From a checkpoint of a small transformer trained on Wikipedia.
Size: 15 layers, width 160, 2 heads of 64 (1 for keys and values), MLP 448 SwiGLU.
Architecture: RMSNorm before each block, rotary positions, biases on query, key and value, untied embeddings.
Training: a variant of Muon for these matrices, 149M tokens, 9119 steps.
MLP neurons of a small language model. Each row is named by its layer, matrix (gate and up: input weights) and neuron, and shows model dimensions 0-95. Each number is 500 + 50 x the weight over its row's rms, rounded and kept within 0 to 999. Numbers have three digits each. A neuron's up and down rows have the sign that makes its largest values positive.
Before each neuron's rows, "fires on" lists the tokens most often at its 100 highest values on Wikipedia text that the model never trained on. A number after a token or word is its count.

fires on: "al" 76, "il" 15
L11.gate178:529494518542419439542499540452478568466499469510526529458596456443463417520510500488552500444510412521483506500491494456503498487531541432500428531597515482387540534359593428543589504465534565421456521556545534562458501528489533455609523547519567468502521448424541505398532525497581549547
L11.up178:527521585526524554495479502490446495532554497510591532487474466568440509572508512501502528508569441535514436456509539490536526565545464565386489429489543501494517534469575452572500527519570437501515448532428506466526529540525543588490503553651444569526492538488510480489542528477520491527

fires on: "S" 49, "al" 13, " An" 12, " S" 9, " an" 6, " Ex" 5
L10.gate126:545528488453465429516521633493476554455482437507556505485621384491503474569558478525431528470506570495537596463469559549471431458561420519517467442439549543378516467414530496458490562542518578458523509463494557526504532539552561500533433541483519491497567495487445426527523475496501555486
L10.up126:380554414437469423534522474514471525584583605519467529501536419442528441454476489526579415582497580553531464459493458493586562616563556481487546559520531451505514534451524435486589455512533496546552573604487524408556463489526576556492545467615556475544506541568590473490561489507512394476

fires on: " dis" 27, "ad" 26, "or" 8, " p" 6, "p" 5
L8.gate17:509503509568450462526522524448589482499482494546533510480525549540496500433554473490409561559491447473475592461575478569385510415549490483519462503479451468558477478419496513497575505489419471357571524500476475454491459552505417441574447515522486508554505612582434491539540519621489481450
L8.up17:496460470567568504485528537472528536432552634547518494543490564477524519577508464464524472517543502419447532451562511491601519559520428474551578612453436560438471514451472503510568476472531469395509406512481418535606515550472505490535455559480408568547500567503457535410619468526411505471

fires on: " w" 51, " W" 25, "m" 9, "w" 8, "W" 4
L10.gate389:489446581534515491489487437512435528481514489554476553563433575577511528510537575547455510544425469470465397519510466535464488530560519524445470459493491545428547484536393521497395518438506496547537506499423457481497453500392493531491419533440554468535444536502523576505585492530477531503
L10.up389:418586516570509451530579445516518537543477506456528503451388468458446500470484481441527457523429502438445514415510498581447505436511509529445447510473513578493445553528531449527509451388514497485582554620431501464513545556625451560551484481449479520417463515474538540487541490500513537504

fires on: " it" 37, " It" 25, " which" 18, "is" 6, "at" 6
L6.gate181:522472487439531436524548487521478562630475457547454499513524536496510513430479432504564511525519471493433472510425475511533399413495531620510539512482452519543407469509578524515458433567470411540514502473455410548530466516577471584508585468488544506529446400474410473433569497550511501489
L6.up181:493595468547455509421491553552521587576475399532498493401481610464516485506539589472562486493535582644524554546489507530489535457367487594449416572511433459479436536467534551519535456452501410558441565524514513571546541491500456549455508487474431468491476409526557501533445560598484530563

fires on: "ers" 22, " Gre" 13, "S" 10, "s" 10, "ens" 8, "es" 5
L10.gate283:446457499434475539513516526479464532559462498553515485519587508489436540528490368511500560544532626449574521457439486505590517521525407528586507501480410454512535573434442563559499476447471474423568586476540423538452543399442440546412512550481540453489486475549370472440448544511527478466
L10.up283:505509432523471456567567523475515496456418594505460451487519481448491569382436528497515568487470564577523488475568540536411470508540476502545469390474512508494506453449442571461569547424435519487564422602519422551494552396515436552451431616510567619445499488550482466457471532447509505576

fires on: " p" 98
L12.gate356:502462482429517462522407406479420499543614512485572513445378511420479463493540532444460533553593433459460480477493531613486514611546595471457513472607596485486529563481501509439498538535515536553565457582494498472495550463409547550528519437464462588474452508469505470539450521665520505501
L12.up356:487476494470436475472458559443427521476429555482544511496422493457576582515492531553521511619513467363461487535504485457480450512502514436563518537484451527479387585477484426420430541508520475500516511520567488527492551469495481512456530422467533395384536474415502428492452540517508515489

fires on: " he" 36, " she" 10, " then" 9, " to" 8
L12.gate402:562514521382610453447490547548524519481521508505555508480475477424537500496530484484491495584473487487413532522428489528511492533457489528446406530503479476523478467493492557520445477467442521511551514584485537545489518504559557400466609449452417504464496508667452425525513368501495427500
L12.up402:491550510464585597551616516439414513468497557467469606486460528494544471569480554493583422458581490527442459559583442563485515483583468547461486468397555505566476476391450550553582450512579453566577478451427498418528523497550487440554522500415551549535540458548534448463556461452443515507

fires on: "\n" 30, "ed" 14, "et" 7, "ing" 7, " made" 7, "s" 6
L7.gate369:527576467435444476436532549586538464483417546540469548535562548468474566434535533464509448500580452433511482572407446549427435470477525532581425597412513524516468513447517470508460524503435495529609493504400406506489493434432524467455552562530548474547493442533493437476480514510422498590
L7.up369:547482410477440531523520530484556527528532512469442497594521496566484518512465460532434645471504541440445453530460512441531412557441562514505457503456535505504465523532456548531539459512502459419571470467533478574542510560445504485474481498532514475372522524513510469480503483489533530570

fires on: " ch" 39, " Ch" 29, " l" 13, "h" 4
L9.gate195:548589450471476471514480466511504480498546538555524509555441536509511489481529588481444509537439524523505487547523523497480450548490530538547504421554508503442506357594443455399554510486482498512585538556495447434423444531498525525549480464596615472535412511415517494463561506520570576411
L9.up195:574480466515442504404511521483479490502409490480472594533537533558514484476406467513511537522531457563497488466481441500631494506479444528488562496526594579464444436549470480457527423480509426481474557543523525502512527476418492530545503504502417465522568580480442484406525468539468500599

fires on: "ut" 16, " for" 11, "3" 9, "ix" 9, "ver" 9, "ing" 8
L7.gate227:472484482507490463513444527474457528525494474592406420563407567617517434485392559422557608563492531466458497501410592497554450560473524501535486445430587417492515540461504534524415452524470581451519470376515506520475516553446449550510544423555407514457548553469492532467489536446473494527
L7.up227:489465472464533525498472539392466535502505425494500444464458476466491430472454328457564528533433578569529519517363481444534483503437498473526470472516459463556587510487425582448430478515611512474418422375484542537403394489521537633504527569532490546551477539525430457461474536513511493448

fires on: " p" 98
L9.gate430:544503475461530554558480456439445563564505522445579497463469532512489546446543499460502564484466499498495577418524511590409473486539575471499532500456503527395426577504531489547506474465470514500522521526476480433424495485432554526535464577482559487473457498403498528582392571498543575443
L9.up430:470527498570483408532444431486471597555468437544557472568449475513542457487463542405520480545531437399567536610514564513491562494531590528603524438458549419470497507475471454484487503451507514417543464546504477517511537511495498540505591463579482459403585544456447444467477361502436451483

fires on: " w" 42, " W" 23, " film" 8, "w" 7, "W" 5
L12.gate140:470523533483502470498596445547497493649519449490473596585462533505439545454409536468456474586502544522391505514489429463573485515422517512542568457435451573394441505445477479428456365421383550465455414555567510464530449411525484567567461493522573553541460518479543445521541426490463570484
L12.up140:442511499590482522516522602546440423455536464549468518469367546462398484528486512476537460558554528479436416340547475444516467560524543498525525541466419576524432512552450445579464500531541455412567482544417521417537514515434502422482509473501489456519432451444571579529588455444559390490

fires on: "==" 36, "===" 35, " ==" 15, " ===" 10
L4.gate265:521513466505469479414462547499472522512513442549484427464523499574465507441523495554569518531556512537440553532466439503541552479567576497508485484454514585573488557495525475555586582513531448547388481480568500471562554573544504432440555512440460533561494538574509488468510512475526458557
L4.up265:496448463501534519551581422421540471470561508507488530458457439504516557494570501512522463619539463490598501479566568506531535402497469491504544502464487478455530553527558560426424564489529530586506486497609550513534478512505472559449400526457668484452410491584507517472565542486527604585

fires on: " p" 32, " v" 20, " P" 5, "ar" 5, " E" 5, "p" 4
L12.gate369:530494558523509567516538479520507571564437435465495546470478515470498546503590495473490439570514492408610514423484584528536525505484506475520410474510505436530452503535478541446548520567484485417444452534509478534513538475412483501574502585487543456656520597485516395517523558422464549398
L12.up369:505483443605502473457495515419517499499622506475526403425493405511496495572570491468573561530521519573423605603576546498512485544497459525501524500503482484460497476520495491461461520440468440468448519530459536641608448523508488474433478563468447540551502562471439566510404433439493486491

fires on: " Ch" 63, " ch" 19, "h" 11
L10.gate337:570528497513518504478523474475410537522506485514513483509542521498578489445552499421442401492559507536495424502522504443500514518503492545466503444591521450440503436436439469508573539461481440517575488446518503475497546598449558575527551465477452449515392506496557511511487618533536602491
L10.up337:546515344388514450521414508552474483451472465538556474422475501546499466476572571491576428524492488476516578501497552569488504528511528410466418480499546461504454510524463432361508454440510409518461562527639497589454482473480499469569483492480444494509493480451559495505466574499431394559

fires on: " d" 85, " ===" 4, "==" 4
L12.gate393:405530534519526498428389557518523496489490549492550475487414580466533550430486535484521533402548427571538609520469444556577427508443527589384472530462463523482550525510547480473467507503527553486433536449454543469475510485518390472517476477509481496501524456529597416365504441557448440511
L12.up393:475521493501448497517539505485557454425487509483379541530510469402551560522567469563516467538543454467548556532547540499508483473507480418526534525552440497579577502528440524445423443420472553518575521544458495546568469467487425440545500541438569538479487531516554499542488507536616482546

fires on: "il" 17, "e" 12, "w" 11, " of" 10, "al" 9, "ur" 6
L6.gate431:480508505516567471564408420564456488437399511491446450415512463455523506604502518497503503507546512586394508479638466441491512514523569562521552442456534375494452503505612483515438502512536516506522397476439501535494603590501546547463460433410529475557529492541420551561524420460403460542
L6.up431:518554442519535455474460429545491455568536545426431479420427436471476442462429509458431504501509487489598454565593519507520415501493513515435460505519524467603382454449474526584512421524520489448453496472505528525410439465446641508570537481426456476497432405449478505388512508442540544555

fires on: "ed" 28, "ing" 16, "s" 11, "in" 9, "es" 7, "ated" 5
L7.gate4:517479494507562533515435491512568461524501466501516496445579574538507523395455430507435414543485395462390430577459586539526432500515460579497496554437499553507565482449439452553515509533478494471488583482473438475373509498512435505528506548453590481499527549563534474409436526532493450530
L7.up4:512459465527392562437510495496539552532431527589469497461513550477528510479516517538409610485516591551464413465485459568491452449523477599570550479492496455498527530426456451556494570586559567432616454513536401432475534484540572556582430505496587547500473500471459385460478391464492545513

fires on: "n" 24, "ber" 19, "S" 9, "qu" 6, "on" 6, "r" 4
L7.gate47:557457573462586449509411521551430541521476500489417541543569437375576443453587442480606479458478573502421545465477514488521503538508496465447579564572452472553461447499534472534452489435549511542532447528469492399507617546425469535552394526488523469541561440509581469532538460437471469488
L7.up47:466449583505550483485465486493539435507548575539488435465523539544482513517470454352531532474502516485403459471491549545491531461528560572492566482577470521560472476595509473483475418475533606426470554523481585433538615495606506572526459518411500516472482589429501504512465472455548415492

fires on: "ver" 23, "ro" 17, "ec" 9, "le" 9, "ut" 7
L6.gate398:452477477545456500446466491453497487448469474470464373499471450482438444530502595486506514458475496475536478602453455483453526481526475493487534478450563464401472522526461465454382511499475427540518521468469476367582477465468494687490557462497505533536471563473402392494519397529470428437
L6.up398:519569487519488568525494494519449427479380505520524428402484379441501538391555507437444505513506506584504555510425519450548512481516473473440506436486615482496534514562470522496430397591553492524456436487523519450530505525446466581555436516449529567552467484532420513437449502546524546495

fires on: " of" 44, " " 18, "um" 17, " –" 6, "il" 4
L4.gate213:457392574571498497515472501509476536486370442545504455567520459516564429619569592569540538421479449596464588464581431546510524438465536544473484491519490500511482549491454445434519493512435460536556524530506458444449508510499516581539533487424522462602486444439501449566478455483516556531
L4.up213:381501511470523466518350390461544518463564574364536555476491537499635468467423606436516566463539452506487516492504515407510492468553421545490529450510497408377429473507529569456478520587498533513478463557536427538494466437472533488485491547428517434511557465516450490524540463480583549453

fires on: "ed" 21, "in" 12, "ing" 11, "ul" 9, "s" 7, "1" 4
L10.gate18:545414450580492444431572495516570550486568499497555491448526514462462516446528529471392541546527437522443571529527573531544478493473491540572540572556551518490544513508521535498573549561458520411555531544431518515468536577525419551501469627533484537439533411642502446445461543560539486441
L10.up18:449355458627491490507494514572543545522462495497469455442556504491475575563561532537477514502434502566337515475594552449519556500464492599581548522451434484527527473516422496505548504540519569497557344485483502511480500486515522495570395570424479447508533573512433426387594567496426455538

fires on: "il" 23, "ter" 21, "el" 7, "e" 6, "ct" 4, "ial" 4
L4.gate136:487549497524427439506484509479470588480417448570518499432493419533441503502553569541520427370538509618423550380582496418459559489448445431503548540493496442503477415534435539518541520500512451479522456538411468504449590510500491585615514425471534498492542430557479504490532557477493554484
L4.up136:455521436450499429560495334507468499368455423480511542492521411524459553488523457543422489480472488474443531534587456503484532539522463440455536475532533531538620471527507491606478548520435523414476465577482598466478426549459494519560487512442475543469566425481433504458531481426470442496

fires on: "n" 22, " On" 15, "id" 8, "ron" 6, "on" 6
L7.gate169:566528504542541525482537517570467593467572481535504442593527463467493442470532484447502479446419443476500504494441529516502529485531455614529511527485553523593520459479542404461481513499476576464498367476570432489563444579590418508532499601550515520531508480530506344592519466532541492507
L7.up169:505565490477449512458467507470513396510460541547508506529461546501562456503523489459518527555486375484525485506506481507519500633538573434475527450530533489486505418547525481556499499587476503478430495545514618412497518518556614546514593513446622485444460520399598469457500470448510558545

fires on: "g" 11, "es" 11, "s" 10, "t" 7, "ac" 7, "ing" 7
L6.gate428:523530500434537519522470465529482406556448554501439404485533546525488553430533473549425524483484557453455427551504615525536478511433549499524479420414532492445454488504481481631494555533480486454479547491558497515475493479381507503473523567496511533520545535587490486544465441533499585462
L6.up428:563480484438430434561494485478589496464433585596493502455541506531508528527512507506539555531546484526434382496550468515525425536381434458548459442536464464479548480492416554532499450435538606536513543481521442464452476524455402480490528525503520443436455510515503528555530395399473463600

fires on: "-" 35, " \"" 21, "—" 6, " after" 6
L11.gate213:585484468446479458552477483417479530408441483595511550496437509531608553462482434475534529487492527503523484523403529456360572569508592527519514506474477393486556447470507433490514496455528507484541485481459483575518555529567472530489421442455557480466485515509430521475561447540548463551
L11.up213:534539467472478474501536544439492555505471504439495533544591579596484507476602550452556578465486474544494449569515524506512501560534429528626445647593538445537477493438507417560488510503540574498485536462534450527459518416513421450573528453438475463451516471545467468424524490530415452552